{
  "n_layer": 15,
  "d_model": 192,
  "n_head": 3,
  "n_kv_head": 3,
  "head_dim": 64,
  "d_mlp": 512,
  "vocab_size": 4096,
  "activation": "swiglu",
  "norm": "rmsnorm",
  "norm_place": "pre",
  "norm_eps": 1e-06,
  "positions": "rope",
  "rope_base": 500000.0,
  "rope_fraction": 1.0,
  "qk_norm": false,
  "attn_scale": 0.125,
  "bias": "none",
  "tie_embeddings": false,
  "parallel_block": false,
  "init": "normal",
  "init_std_qkv": 0.0361,
  "init_std_o": 0.0,
  "init_std_up": 0.0361,
  "init_std_down": 0.0,
  "optimizer": "muon_variant",
  "lr": 0.003,
  "beta1": 0.95,
  "weight_decay": 0.17,
  "lr_head": 0.00819,
  "grad_clip": 2.0,
  "warmup_steps": 200,
  "schedule": "wsd",
  "decay_fraction": 0.886,
  "decay_shape": "exp",
  "final_lr_fraction": 0.0,
  "batch_tokens": 65536,
  "seq_len": 1024,
  "doc_mask": true,
  "train_tokens": 218200000,
  "steps": 3330,
  "dataset": "wikipedia_en"
}
MLP neurons of a small language model. Each row is named by its layer, matrix (gate and up: input weights) and neuron, and shows model dimensions 48-175. Each number is 128 + 32 x the weight over its row's rms, rounded and kept within 0 to 255. Numbers have three digits each. A neuron's up and down rows have the sign that makes its largest values positive.
After each neuron's rows, "fires on" lists the tokens most often at its 100 highest values on Wikipedia text that the model never trained on.

L5.gate323:195097102133101094092171092142131148134194109192119188111104123092109051089152113141148180124104135158166160162114117094130155151116141158104070180140093060153145116116136116130132118147147088133120104120142164157145115089140085113138137109092166138147097084142159143128131064116154157192201118171142156173140136119138074133091096159141160141164081129169157150122126046109114134172080
L5.up323:110181103154125201131183114108136097107143075163134095105104156119181100157176046111144154133107126137172112066109145139142111087136132180162066093122100079089142152077075085109107137176104099086064088095168129161125123134157171138123129098138144108146114040174137117134093112105115081159130094074169115095171145064127117120113105150126104138123089114129124132140132108143070179162138
fires on: "r", " |", "k", "c", "n", "m"

L11.gate455:181139047158131105186077106159110128124151157107153149110133099123109139101058097107177087138127149126144064100142100102140122110071107158163117123109131150123044169154097208135106116132129124205096116143133104117080142139193055120115113130224144115077146181120128104065090133180107073172126158124097106158160122098124131151102154167138138140070138110108122177164091149124131132091086
L11.up455:149074186103143152149145124173193131115111175115119167137125086130084134156121094100145145179166079095124133115124108018177109185163145155115157124181144120131122131152153108117128109075074137106096121187108163160184130108109121160180129114152148211088132111125125106090150111104091178089164105170085136154093081165098106166147131097106116127206151158112121117128125157159105166122090
fires on: "v", "c", "p", " inv", "ev", "b"

L4.gate198:117151181096080175138179141129108084109094158138180064091134174135062224130145132150080158171098140104141131205107096105174152153149125149060195085162153104163108151106084130154095095085094075134152095139114064143141115170144107159127123137164115164107111176180114116135100144172102136148141134122191140108144115155069145107146084089153083100166145143120151121118159126095097102130120
L4.up198:122105056131046137112077118112133105080134094088127092148105094129100057129168075107093135093089163113138078143160109107167114111106105157144115130134103129183136139140151120128168109146111119125083174127175173209095107129161086164120092183138105158194141154126161078112129122200052134102168057140161162172131110091150122127098194077153130136138112146140154128084143176129171103137133
fires on: "ian", "ilm", " Phil", "i", "o", "h"

L11.gate394:148096146171172120106168134178129141152138110167114145170137065157168132149083114141083095153123102119096076100089121130106151127160151172096157116182117103120087106135118146125146055195158163082213166153127133118171156087141110127110088079148159141110137075132118136095130108140077124137113131138165161067108147105104090134127110098060160076097130092159114082192182136206160159109122
L11.up394:136053113092087117079089182132117116120186074164068089124119159161094079061128111181155161081098100124116088094148072149191139134083112120148080122137134111174140096160108114211104202135184169133058099071099176159120132134118109104114063108149107115159080182097112108126156123141123037114099135126118123128125131122119112187139148096145144130117128106113193208089153133134105124140161
fires on: " r", "ad", "gr", " R", " ac", "r"

L11.gate290:147183079080173097166162168127145096144071098174078119181196118112110154111122188176089126197126068094118143117141167097132186118156054120142133080128140111181104076104143130159102166102046104129129036128173150164088077145178143178156153155115118144122083136191098105121121177151131148142148119152146141141117126127101115122162144117130125159138152132096163132151156146119114170158136
L11.up290:123154099129167162159094142132146114105093160120109122145165099131123116105086163131065124201150133134169125142131103110098155193167114130175182113106102152178088088114075104178051097169125067169128139084130102143110100158122127124156097150144168113151137161080135061143150210102088157098165130164156107125111086208145174074181129069113133181104083151116061109107158130124129128174096
fires on: " by", " with", "ed by", " such as"

L5.gate362:104088143155078151081124097109117085135108121047171077167156159133147179169153100169134144137136149117166118145147114172125143180170138141070154105122123084167074128074111137094100106176060129095118120129155141175213136129147149115148096148184083139117062127122071156093104111109151172173143128110168134066154150113144141194143113090140171071159135129151174121152133082114123064127105
L5.up362:104117132173065185110101100130136083088163141051186103132140127186139144191076113136186158205150114044116097118159091110117158112145130116099144122059064126102124111146224141122108054166112111110083126147157158192154147070176174100095113162144146089169128184100138155146134115108100103191178110103133082129160117117118139180122140137129185122145123134115137134129141140101146115106184
fires on: "h", "ri", "arly", "ian", " hon", "wh"

L2.gate406:176115123139068169126103135082147078097151141180135115119174125109130161134087188126102146095190166158128118111148117106149082042088085174112167155132156156114121125092159132090207132123159121054169161124155181118132091098115108107093120162126139085142121130132132119112117149077134102163119161165186085148157156123100180137150152095133097096130075108112163051129093141126137164145173
L2.up406:082044125158170160142119111121136114114163155183171084137081119129196180098141134120121080084146129103088086120127090141169141106104135151159093146145128177096133202140112137084116164117154156108125142164145147188134117170213137117163157136141124105139131139082142160096137178110140111120122149102123130127090121111110120069147111090122150129078120095073195071119113132099123157139138
fires on: " leg", " term", " month", " period", " liter"

L4.gate436:180186084097123142154160190156141095182122120114119132178126115102145110150096101116214107121135095136113076145196143149088175120185093133146158109164129084144093107124125140136125178121077093144089089090118111188102171128172161150195102073108165115189170136115129143133133120117151135123134100118129138050150107098099125136120150103104081132193144121117091142154120113118138112137138
L4.up436:116149067121123107156123129111133131074068129131114078119192165128090088122049114182163126155140179139113139100151129117065126099113094144190158097137153086146126174102085137101098098148125094080087099099123097101160082080140086145161152120129141120139132090148135111112134158117135108116092147158157145174107128179107110114135055116126150096079181128112151027119112126114118157146142
fires on: "ording to", " by", " with", " such as", ", including", " called"

L11.gate320:139132118108142163144101175127077035173088133147086191105118146192116103126126135179136105137156164108113085084158054127120131101147199107167187132141146134160161143142116129155181111145083101113151164113089147100122176115075108151153120168145105073075093188150081120109119148127077154140174129161106091155119121095146143127103179177127094087117095150158104133202102149147108158106180
L11.up320:142083153124114131115129156195184104141163170178071138098087128127098116116137124102198129166116103084134079117086178183096062143088165130122167135098149156063103121141133132188158137188087130132160113088124126081122220150097171105171136155147160090106162144098113132079157126123160157074111118112104104118143087068091088146122080202106066125165082137124172107156110123101113125079153
fires on: "v", "m", " j", "l", " inv"

L12.gate2:136182078147131163176144106113138162141174113192140103166127102123156123119085127120142124135179132160098102096088126066136074120023134103175120090135122153139131229138151157113142127129152111187105105178110068126177116122117147164092143081096150091111182194144178115122145094142177127125097105163085125142096116093143074111073155113121136111159155089102184177197151094087116117105152
L12.up2:136095142157142124182176182114146138115123110123141125132122167100071148110089000121138100171143139050123107139159171110107171149095166082170194158154155071089089194113154088099144134093136119157185110133105103151136107142139162143165110128147148130095077163078083134065123111131050085118098109121128156138093120100157103166137095178139057106115078119130162119083100168139118151152118
fires on: "c", " v", "w", "ur", "v", "2"

L2.gate113:099131154176083157126136115081111051162065134117126095075111131171147156125057122129152082194102062124118119148123141123118098138140085077102109176104130053182114153140078131121128092145168079109101060120166126135119171136121201116123139080098090162125119157111097091132170126057067039203124156094095170128115123171137158157098117075101104132118136129101148130092086140153130116155054
L2.up113:091091116169112125088155062037135104082109129126155175072151135139126131124125079126149146185115155159107165135102101107202124134165087069111159151095131133115169112132077071148137080123111064168133070061161163192155152192129161150124110111146096076098090163108165122111109117149164128127133150121118135128191113142128194118133128097039151133143141150047118140096074157104115097157117
fires on: "ade", "ou", "ro", "os", "o", "ib"

L5.gate300:125130119119159144105093120170190075111159129061118091144139208213144210143157149148127160160089139085149156119095114158152133080131193174130132177194142089151095132094154132106109101078114117017139151113139127136096123137156129177133075110184105103133074178073124133127175169177103155195126167120136109194095152155115097139142099082171155154128141121119128142158166137166118091083124
L5.up300:199080134176086150086168097116081136144201131160164134115106110167141147190145082153176138107106110131123151105131108079134150122134162113140158088089145076097128168151099131071159130068105147103107177115130123119136110122145170167161141123147126112160098136091137149163149076116117142200116196074118137163226110077127100155139175101135146159038129117145187189134095160129138131180114
fires on: "H", "-", "n", "-s", " h", " H"

L2.gate421:063173132131039131100124195089193096132172089146120082097114135125181113166162130191170103124112130098136135064128141142235152152130150152096118066153115145188099101119090087137116149206104115100158123126162130140148132163098074127117124105106050094146158046119113128127063115116093120153129165117100127146112162131152149128135094089124116129073075147102103092155064099131095133124183
L2.up421:077152105073092145140064197068185117158160128171049109168110083155150161117154125166164136099137104125135126062150131170191100112121098122171144101172112093146106098141127118136095124165115120102170144147182139111147120128099120157087155122161091150126123124149083095140058124143083111168077138122113135100150173147169150087148058099158099102105072142090138067205117146092111136186131
fires on: " as the", " the", "the", " was the", "ed the", "iz"

L2.gate295:137204109077155111117168156144158125175133074092111135119116119144093130125181097129111106124106139133183163131125184154162114092159147123132102125117130171158129119153163122163168107104108125106167155128127129178123161143199141098103189107176174156081175161137113089084199184032119174131123113129156113185100136141094194108113124121081158160149150120150171105142103126104116144171139
L2.up295:077170105090136173098185053113113127154142080120165108144129138100143150076147140092147102128136147075169130160179173152176145096097104077122137116119114140072076081155139157186146179176087146139126161105092135142102111154163161150169109089149156096072207095155110152083142194147119119076086127115131167155091174108087077116174086128140119111109105075153118134138066144107165122161165
fires on: "ess", "ect", "err", "oth", "ern", " Ev"

L12.gate60:091127065071104131183123109155113095136175060186180120154146075181083115113142130132106061158121142155100143147140140113109089165161130139181158081104152124059111099116092157125117113081167058129037099115136137142114067075146134086132126165051151078150134128157088107102086092119105147169189143117138110125133177109126136085117159082124127181134154125140079146091160093100149130096134
L12.up60:111149052094128117197073121132183071151166095102112092148087179125112152142092114124086097193121145119133092117102114121091120163099105117126154124060099079127110090114101142130109120068158099068084148104132104215124087072087146158127120154131119092171086119162047116062064105136126150198116106142071166157187162094122121166065177131102156189169073111136092138087150089122130122114143
fires on: " the ", " ", " in the ", " in ", " of the ", ", "

L8.gate172:155117104190104101114186123167123145144109155187126143109076098125144157114142136084182180139151110148156138065120152095098043131070166146092180106166145120131053168106135096100118112149106116117139124113185151118167142115111112157131107194093143158134152096138116142159137181156090098120178155158172135152134098114115201135049158132177143131191169147130154178130103101131109144116137
L8.up172:177121155112141143120034185125122138102107069098127197183126181180114150138127121117123207173063124099101130122137138194111078146080141087156151165114117152178082137121184115129171140139112110097155087103154145185140160119118132167105177111129126123142128097097149159118079131195149123110119160140083149125142160167141121125109177113105109119173166152096129143094156121091094067099126
fires on: "ro", "ing", "er", "us", "ist", "ur"

L5.gate213:109174148167091133148120088158117095167145150140147112095133086189100090127104117058151093089163162158099130139092162166165122160146133101136104163124106111115115140067126098184113065113115131141119125117131091106119164096151118135166124135154168152167125118110133132051132092172135127090100098119183086114119156088083133157149170110154140136120096161124099080189129103079120141103158
L5.up213:096162076137162168151104119116166106121082158110108166188132171146174076123074170106135102081155161066183119164095137129172138166122150188149163139100115137190151106102168130113124144104148167143121081152180129109036116129093180144133140133116144103087138192103095078140082171152115131062133134116165146099127135127104118156153172202180125118134131080187121125115163083103183160166131
fires on: "n", "l", "m", "us", "8"

L3.gate451:124167104132070153144184066080137097190118121084058106137127083119135165098150159139089158137150099111128140131170149115146207115169140141112181152178183110153101072112128047166150113126169112176113190126122084118078147114077098109104085106169103127131112132125116118070083108180090116196137121083092132159077149125156152113165097140145175155102121076161176104117100141119101142128154
L3.up451:140119122124102112163098095087149136154193078140046169109172120126098182125117138130094195174128060161093150106122163161128153109130195156103135099131122079116068107168157119141094115093083134130118182114077096085111148119058115122097089091094095149113121168116161127085140137188101137148117140153147051125078124099171115156131118148164130147179156122121118071167162066108127130146099
fires on: ") | ", " (f", "en", " may", " as a"

L3.gate53:124129170130133120138097146142116139058107160093075159169126102097088128117166125111142121117128092125109107110106157182104215063125141107175109101147081098096164167096079095131131105127187139108168151120146155146171092123116174142117147165142065162178127162043102114144149149156108138110130120163149091156150117136137091113171119088174088137215109107095139160129140119129140119112164
L3.up53:116125172156160148124137129110101142076092132111102162155130137098103107178165108130094118153120111105074066129073136178137183106147179088149159085128093115076158178100128090089139109172116132073128186099139133170201131151087174123109127164152045182151129172115148133140128127151130144070136113187148164170132128135099138114157108097215110098210093115115145163111163133113135140116151
fires on: " we", "ronze", " Silver", " pract", "eed"

L8.gate116:172120075141144153099154153090151141080135079117108119122139127143093137149132185140157108103168084107110120110178159136147101154136135138129101126123133125110164116087167180114091118164063057141166080205086162063109136154103156160198120133122114124134230139088126114183065149174144099131100138094105126111118098115150101096173123115155140113136137118108162165203129085121159122124122
L8.up116:096174157131153129169126112115133137128163138149148143096136140144157177111156100134142098172175136151103088144174101102111090064138090112075052196146141136121100073095123135026110135121110108075099163134184156168136144155127155129165120184150162088129144120138110134094175064123120143112091109150136185111180149114172145144109102050115146136077146126130096140080089159171154079117154
fires on: "ul", "ated", "it", "ir", "-", "ted"

L8.gate511:105117101059144142082100215133153127103169071164132100131082129168130138175112084080090177208139167108125094131133147133138165075135145132165092144107127137178133187156126130082167103118213136130100131086126138079176151132126142169098143127076159109116084082166096135104169098165136163133167095076121106159097094146096141135117139083160178081132144107143170128175103157136171091053149
L8.up511:101130101127074142105198140163129144088177106105083125182102123135129092175141039100145146200177154066167111105123101110155091123106137186170143132086151127141160124104148095140141107145147164152144099093188124134121131190194192126133132144133134101133086070140084082093134087102115121087143175145161139115105164143145145147083151127167152110114147133120146104163144179172160140156101
fires on: " and", "ly", ",", "30", "40"

L10.gate410:120126114067176152153135113147181116141183118134172149140197158101137092106153135088148168170090092147126123097148127121144167161150144138150141136179113088157103126092116085101132105158144128141160207121155075100100210129158094132112111144144121167139091126217124128096167115127155105116112076162163148103143113098075121129102158161162147147169190114122091125145121134129109151129179
L10.up410:090104140140188126098159089095120092136124094161155068095197108166117125146087130124082178168080117155108108135126158141157126165116123104137101161093123139146138129165131117136073143126137104102177090055155107144139165122072098087088181179129176170088171110118156177136156168135108101162165092055115139113106136156130121121186170147071102135122157162098121108130155111112109113133134
fires on: "ol", "c", "os", "ic", "st", "ag"

L12.gate233:095178110158110128085152123137159109133121105121120093205123059132145133142148181065150113163099182116146162132152098141157109194128151068167133170156120133056211105101136163092099156110135077139131130103128174081089110114168148132150107136141142119097127137128110109120130085141068150176103117159143107137062145121109138072163141084161119101096172114146171118158091162141142149159150
L12.up233:147116075111117136184144133109157083137135130145195115130136115130150124134143137114140219123114141082136113121130133150130103130156150205092096143074130137123192165138134192096146125112154105167157087119104197138158131139140141166062125098074139116153156133157135154079169159123138108061178148137126160121143157116159146116165080135128118213134140164148154086151126086073096108164166
fires on: "i", "all", "ri", "in", "2", "en"

L3.gate342:152155116125106142136148156147118171112149125110119130101160123091142175094191161099145159126110132098132191154133113184110054110127179117124127143079132083119040100154137105146107130120178122193130125126066153135150226086171109090070090146095136116092176105152138162153099104134148084127116146115178151169103106147187126183075116152079164117184104126062097068118150174132064093163156
L3.up342:161100120177094144110130117147092091095111104131137168111171108039107101077157124106143132085124166141161161134123152139086074192124160104188124142113092153146111100179167116154088127170190107117161139154048119121123215169131120081099125135155118065074180118146148166097091176130151124147089139095135145162087163180139142169167090166142159165122150111082189133189111166105169180151134
fires on: " from", " from the", " through", "str", " infl"

L10.gate119:123139093133115080112121111163133194175145151153069082128164101078128125087178146109126201157089143095147085143123133124157127126168151099068131179171117122129108083159113154154159109081127163114126122153102116079192149185122078088154104177158144125109161102192166141127184171143129102144096127140168084084131142087163083125163120168136093108182096106178099121123165087125136161123094
L10.up119:156119127107108133130154126128160177108134139119071177158189133149170156125114115126101126068165127125122133169089083095122203103185156132100100146121129125141147114134148052152117104066127082139109171077085159089129099064179132120174111143062168092140146104210145062084151180123143110093111115149113120101144122115173076094140099186150102121098178127162120103102150135118183148094145
fires on: " | ", "2", "+", "}", "–"

L3.gate480:139098102113139112152128082120088120094158127118182122184138146121100101243175114150138116106160200106179103109111150141144112102092169156160126111148114103168175102116106135104136168176121105119177090098192192174215166202124097125105147160119135121159152154123176089173080173087160159086173090143183218152117114119148164075143147122149116121140114101102115161109141122154116131170120
L3.up480:121138124137092105089185070114131167141116175106171087150081143111118173151141105091124146129091139169181163126118158139130158101158128112141111168121074093123167009171098125147113089137100139163144075091130159185087141128112193102110092140142077118129176159176172114143111128159174089121128125113136152145122162097177086146219158168135148087112140057122125138125150114103124154058158
fires on: " near", "pt", " intro", " capt", "ess", " mot"

L4.gate475:119100098118128177117150129117089092116175076098102067115160175135132157164102114090121145121107138125169098173148116165182192128107191148120124128115101070157194097107075117066123132136106137101163109127148078171148108065152128151166123105136126166059151120120165060167148162107164137088117148100174165187187129151095141195129081120146149063210088177171190142124143169123150148080154
L4.up475:140099100124094145109127085102092139074157124115118025103152120151126158188127057111159156138083126129169086118158130162199192140152123153072193136117121091135143111089149162111119126162117139098156185145128127109120123078135135136098123116126079125075151149127127082163202148102114159139145132124082108154200172180100103154088109147166065142148089131132147119132123140124135100103157
fires on: "h", "H", "wh", " H", " beh"

L5.gate79:209206083117169096141097082167118190122100113132160147127160117119138168087111089152090116121153126052168140164135078160133154110204117084117133118172146104160182099085133154169201140113124153085105153092142106137122129171104127113132114159168120091102094178144169114163135178125147128097096133151211100104090129127118154109098148144140140094133159194105184108132104104142099119106110
L5.up79:154125103122109148106099145120120146141160110141099108162152135114078188144093177091128116070139133201165114125141121135098159124168134132187164079149150145184134125156074135086152098114077176182125108080124161151092134128073108137074119121179125095083081119119170177165087166161160096140127125171163144120118133152079111108127141141115186176133143142116167159108142108133092166155127
fires on: " have", " so", "ans", " has", "ote", " are"

L5.gate467:150056165086124160125075112130090119133115153146099123160184119095166160095143166104123076140109100159071116143116135129080109121145115128182108173103150164164125164192135127145152123092110169129114150097176147092093187157119134145081143170104108160109098130109175150145113129137089112094115127196114119135115165101061139097106184130095114132101168143112115150149112147138149093132215
L5.up467:117137095132147088068128160130113153096134089165083094141175115107212136112117157097125116169114096131107100124164114108165099164151125047137121171144140099121196155174124145097107133142089132170127120119200106095058102155114124064079157158159150132132178181157217187092114145086074057131107135137130115060167092106090125109097136108125082132096151151168142109138127109124146183148102
fires on: "ps", "os", "c", "ich", "as"

L10.gate269:056135124146168164145095141153135132118110066168127123145224107198070123109180166179131130179102120111098131165098114138142184143160125154125130170155127130107122136199124149179127132156117048112113160074192114157114087113148117182098165167111113083125154185146125127123169155101114140122085178140114089141195151080150134111164132059156131117133094123110201125123120138090104149117125
L10.up269:105126108140150118127064131099141101131120176095130112142072111121119149095123046161115080196139117097086093129116115108148132103179139078116073112133208137118070159052144166132118125157143135080170177145102106164117140109144161151116126077129127097111118137148118160066127057075152121125129083115190151137112141107177048116123101142100174104147074154117086192138131139134124132109135
fires on: " ", "ot", "u", " |  |  | ", " the "

L12.gate389:080139135084078140135175108109137129107107136115090156086090099150137078147104146114153164105142113115105114126086161127148107134161161137088080168131147124146130159081153127166136088099136139117176095087150144218152103098185146123168082132115185103255114144096157140127106155129164111123125122071154096092077102144132118143105088135132115131141127105064156143149117149150139128172129
L12.up389:119133159075081104142174096135124137125084108144145136103140136184156183098104136116113115123077118115164120109105124115129153125173156098076096096149170099057087134108102120161103098186164100146157111090145122176143154107140075071104112160146141086228130188102105077103129045119122159143138123066118138135123065109113173128127088159123129120106086162081157127148128142070085140141160
fires on: " d", "qu", " w", "t"

L8.gate476:111130141137108090110130171088131141052103107151129163145083096138106169149144125105126139116119179098175089139162170142107165106108194129129169169118192057152144101123049129143110101174114088138132121085132183114130064130155103130149194081135119161139124105155128117119141075137202102192177149142075119124097155156149137124170110154113097078090141048100116139104089142147123105097111
L8.up476:085126096108149117148094124131096191139156126110098089140141152100100184166116134073141176152139116199061106099168143145072172150117097137071182128122144058147119079159112100081123160112107113197086154126102152101123162138137124143127122155071090133129097086172080149190142132088130054153162168124116105103129103129106131145103127100143107113139113109212147197173103091141142085126185
fires on: " and", "r", " or", " re", "ul", " C"

L10.gate140:091091121188127072103131135087148108137130114151126162155114117097124096175101125078125087085126147128101139152163183079144085147064111082062146071174116165147109137155131113118125167091124150157142121193149139100132152167145164109148080101116188175081113099134082134132085174170159115176090134083148153159083119064092130136120120054134101113117110119114125136136134144135072111091140
L10.up140:141070082108138149149130120122140093169174092141132099154208136134093077112134158143149099083178114129150160104119074113151094117115158071050076127061139172133095124114177098079070136176173155144185100116156169177092132151135114082162120106159112116078130156118126100093110110139088109113132130094115135164136104120124136096111080146113077112168116080096128128130155142138078067170160
fires on: ".", " Cl", "w", "anc", " cl", "augh"

L12.gate311:124150105139147124123122129130113093088128101142147139175132119095140129201162185133094107186133120091079114159121204123159119136192172159143112128049130140190142126158105137088168107165214112087049097124120136131134141133077153132129110159136094102131110139141149102065144161092154180188105114134070186167061103128091163144140089130159098092105180149104110126149136161131145084083145
L12.up311:168125113117104128119110113150198154129151122174164166110090134137134164207092119116106112145118109103065057104109133101145160171149177157076096177132157091196126141204099084099150135135125095116095184167144138167208155157195156157127079141113109085130096139131146152155149085186104112160136083121140139146107123068110126107142066136145134138126147104179165116196123138127107159154183
fires on: " and", ",", " or"

L10.gate81:094147177096195112103112181164089118159120116125093136123147121150138118127120100145132107150127149119156119151118090159034130130091157099132157112125135139146111138087119145177099162124143143158143115124119098166157098093188120136151116108209100169167114139137197158077102132149091184119101155155138164103113071048136105171116109122149177116144162188076089100103132174082109141075159
L10.up81:115136139135118190132132106184158065171120120127085108153098118159070057092144132109180099142146134067136068236133214151152110151169157158118137086115160119162145121054161134146077117123120124150176060117114114105101153150141124123191105137139151127085100095144120090064110125167070107096132161124138154119166065156128107126103132143145143152190091105120097135059083146089150155176170
fires on: " inv", "v", " adv", "st", " ev", " inst"

L8.gate504:126097119116129031210120158139161147095141111117173140114150105127115131122190106133166170162109156172161113130164131127151115105118189119073179087036163160127169198082147126181148111144103146134112178117141155188161123055066123144129174152124068135096134093143101051118155121164138154102152148115172132151133118110127115108087080118183058161106142154126080134154115133132076125150134
L8.up504:123135140084094135218143105131100128141161115194139115084093143110131119136127114113105111139151115120191178099107145137106131138128122129172116138066137178084149206153150112151177171087075127109165142103128093149119129079114071120094181137064101107131152187203127110129088099131103185071114100136125206154141115087171145120126101133179152119084159181174128215147143171177161144194186
fires on: ",", ", ", ", A", ", R", ", N"

L3.gate376:145176083115115045163156148108152097137106141164124096126110108155113109131118159103147124094121097108119118119084087127155120067152127117129152161152130160081155152119131086100130103127125106125137129171123172159112070108165146122094188090117154104134174160154114155088076170078072059146136151111101087168068156117109156128124086162087125176125109199131128118109115110175118154134108
L3.up376:188168174179198076109159156120090126097104088184129141138100085124081137093154098133123086113108160062142089108150135163150160106094090105145172119140164153186142154209168193077117107116117104124115122059115086131150063115157107114164117130122100086145160105082170137147112140103090094154142164124195146094159062165113119108157170137186123134172105094136095143104099088164161207138102
fires on: "p", "ine", "-", "ands", "ment"

L8.gate291:152148093146136078130128068118174128120112153182072090130162091155116145130106111107145105128168124120149136117127094143103105152138115126165155187121122144143106126160143135095140125149144108171164071162168180176147137159071102168156146153159120118203125142114124114113141120146093106185131098140097112093147170117117175086146123066116155079167164115196124145124150188130105060131075
L8.up291:202095116130090122127195127117125105139099089147132140145145126085114156190127122093134098112104153153125148075095079113164098120092143064146154091091138085117130147117121109118162160118125081174143149133147144176118174122208132157169084128159138133132095097130116136152086151165137157059189110123080103099103166143155183127147190137107144165133149102143130097126174109098069035078170
fires on: "ro", "ed", "er", "ans", "o", "el"

L8.gate85:147133129139151110122094122068153139104091144070051157173096110155092170115116114104102112128120138156145148134117123197066125174104158088139157112156103126075073174187184119175141143138130122152183125146121137125143142111135076200089153088158096085137108099118119113101127107105172101059106139140124140139161138067176156169079092119164119100143176083075166148143137108088091134115132
L8.up85:106136110162141056095134185154107168134113108117150109095105098088071165129123181128154131087138145137154133124086167043142119125180170165036135099210113134106111144134162122146166136143134133125140161148189132163109127100103102133102129111146138136124177106072096140201107152115083085147145103176125161116109161106192105174088095157080103092143102140112124143086096099111126197124168
fires on: "ing", "ed", "is", "quar", "duc", "ation"

L2.gate339:133171110107170090132150122110149078163050113219119172146129154065169139099106154128115174105150146128153118137174126088141142097135120108217141133147134102190174085146085139134147113068176098098157138070155099106112140134084109181103117139125100144144158170152137144115128137124135098182109138100156119110064122126108160117134140163078182119117188162162167159163127148045130132101062
L2.up339:083160149141133136128096213139153158127133132112118077175152073095146147149144178117100108113179178107103166125154137116121063127109156156209161179129131091168115112124109181110131181082199095187198114094100114135161143133133076100122207142140128151148107172154153096140141169132122143151145159084114080125126102153102143108155152152061083146114147158097088170125099131099119134157121
fires on: "os", "ans", " have"

L4.gate482:105093175173118113115126110102102068119083119187106113132109129218111113169141160125141049132193109128127111116126122099152122130120125096142117106095068030145137143086119091224129149110136137145108078137132127103175123105187064186156099148106107098143128157070153132201163095151171197119084078108098103113136123098113052156150078090123134179135138146108061167127153131082097115133162
L4.up482:084188091084175119123085146120155144115132141098128182162111125096111069171111119121128061085198133122125217169149091105139114139128143100153125131172086132138120154113137137082131080125185111170123145089149104129111091179129142135161167140156140140132113132123153157080094153071103190142087154064146129107109093136213169155128144154142091191169111189138095077116144107138181109097114
fires on: "l", "n", "-b", " =", "ow"

L3.gate373:195101129130091131135140091139126091174174165111161149108165116111107150129134100075153075153137137135144109119093024111188125145124139137091063103096101175109115223082080089145094135142167157157174100177099142149100152078143159091134154147096067147163163095103178129170072137136062144129144146094196135125097108110101153159061136115099158161129105114098185123133171065090147110125164
L3.up373:167059073160082117089124088160142084142119175115127165115159119151088130164088107098124131150142124080143166143100108114199107172147131056084070088098160088096115182096117079149052129112114172163132130163157199143108204094152202123113170179112123098138081124109133119143155116159119113137114113104148139169091151090108124163119145133086131124157123124084163132141171088114164090116160
fires on: "and", "ra", " sk", "ed", " written"

L12.gate338:133191118188117131138135201161164079148089135128145164117180158106188117108164154151144150196106130124117145130146115121111182180144151095100109141127112172083124141131100096127134091116157148121102074157133095131089144090145131164127157081097155111112088148153114079138112140154168205080168146180114072155164102175094172197154123074095146124082137116119141165153138147120172116151147
L12.up338:106128122172080073104139163115141154129148162115157117145097170097164123156118213139139112131166148139143148135128068142093115157160121179158162120129156132139123159088075131114197152171065162117174119163136093151140095096148151101189112097105147124096079194161127171138089114176178150117104076054159113149159083083192167131160141119145108128112165123135114078094197130097127080152151
fires on: " H", "\n", " y", " Y", " | Y", " o"

L3.gate137:137146161142123118115110123098180092105144137123107116143070125135050116097152187154130114113132174075182108174116144083149125149198159098116158131117143116140104077104134148056091117049168105132132135156144143103186110187156028178131086149170139112134164150110144143147064132123081154106119122175119126098074161159116088182098153092076147059131147130096142171121132132158115114102131
L3.up137:180168148101126116184168129106170097097189102148115150170105092117026095114120141110151111093132188131170079167104161085129108060122121154103185120129126159110127094156136114079097166063138082082085127129163095133139105154111105149115057078162138139173143145146126148150105107115130158084163178183123137114052140180122085170120117168069148119133168078098129177126123084162142149139175
fires on: " cent", " dist", " inst", " sur", "er", " president"

L4.gate141:127113116117100109154084180159184182099107136126129156161132039137095063164161096071134187185178157174166090090124109111151073100139132126069137144125134173167132149117148110179105112165173116201136157156103128107086091127174164145145132072086127081133148133115111078137113197100139167156111122137151150200122165121054162147068105112101134134110119121064166160159155141130128106071088
L4.up141:106061116094157116070112198137161204097178134128155093116084094125108087105155070118146183170186179155116130103152096109127088122171113129059105106059116142146100190109126135139070125127149140179166151152111123103054092166154203119146104080126148115146145108120163080158094144084131119130080115121140109124130145153086105116114113100099112127116131099086143116131162096106106145147114
fires on: " cl", " Cl", " Sh", " Sant", " Mal"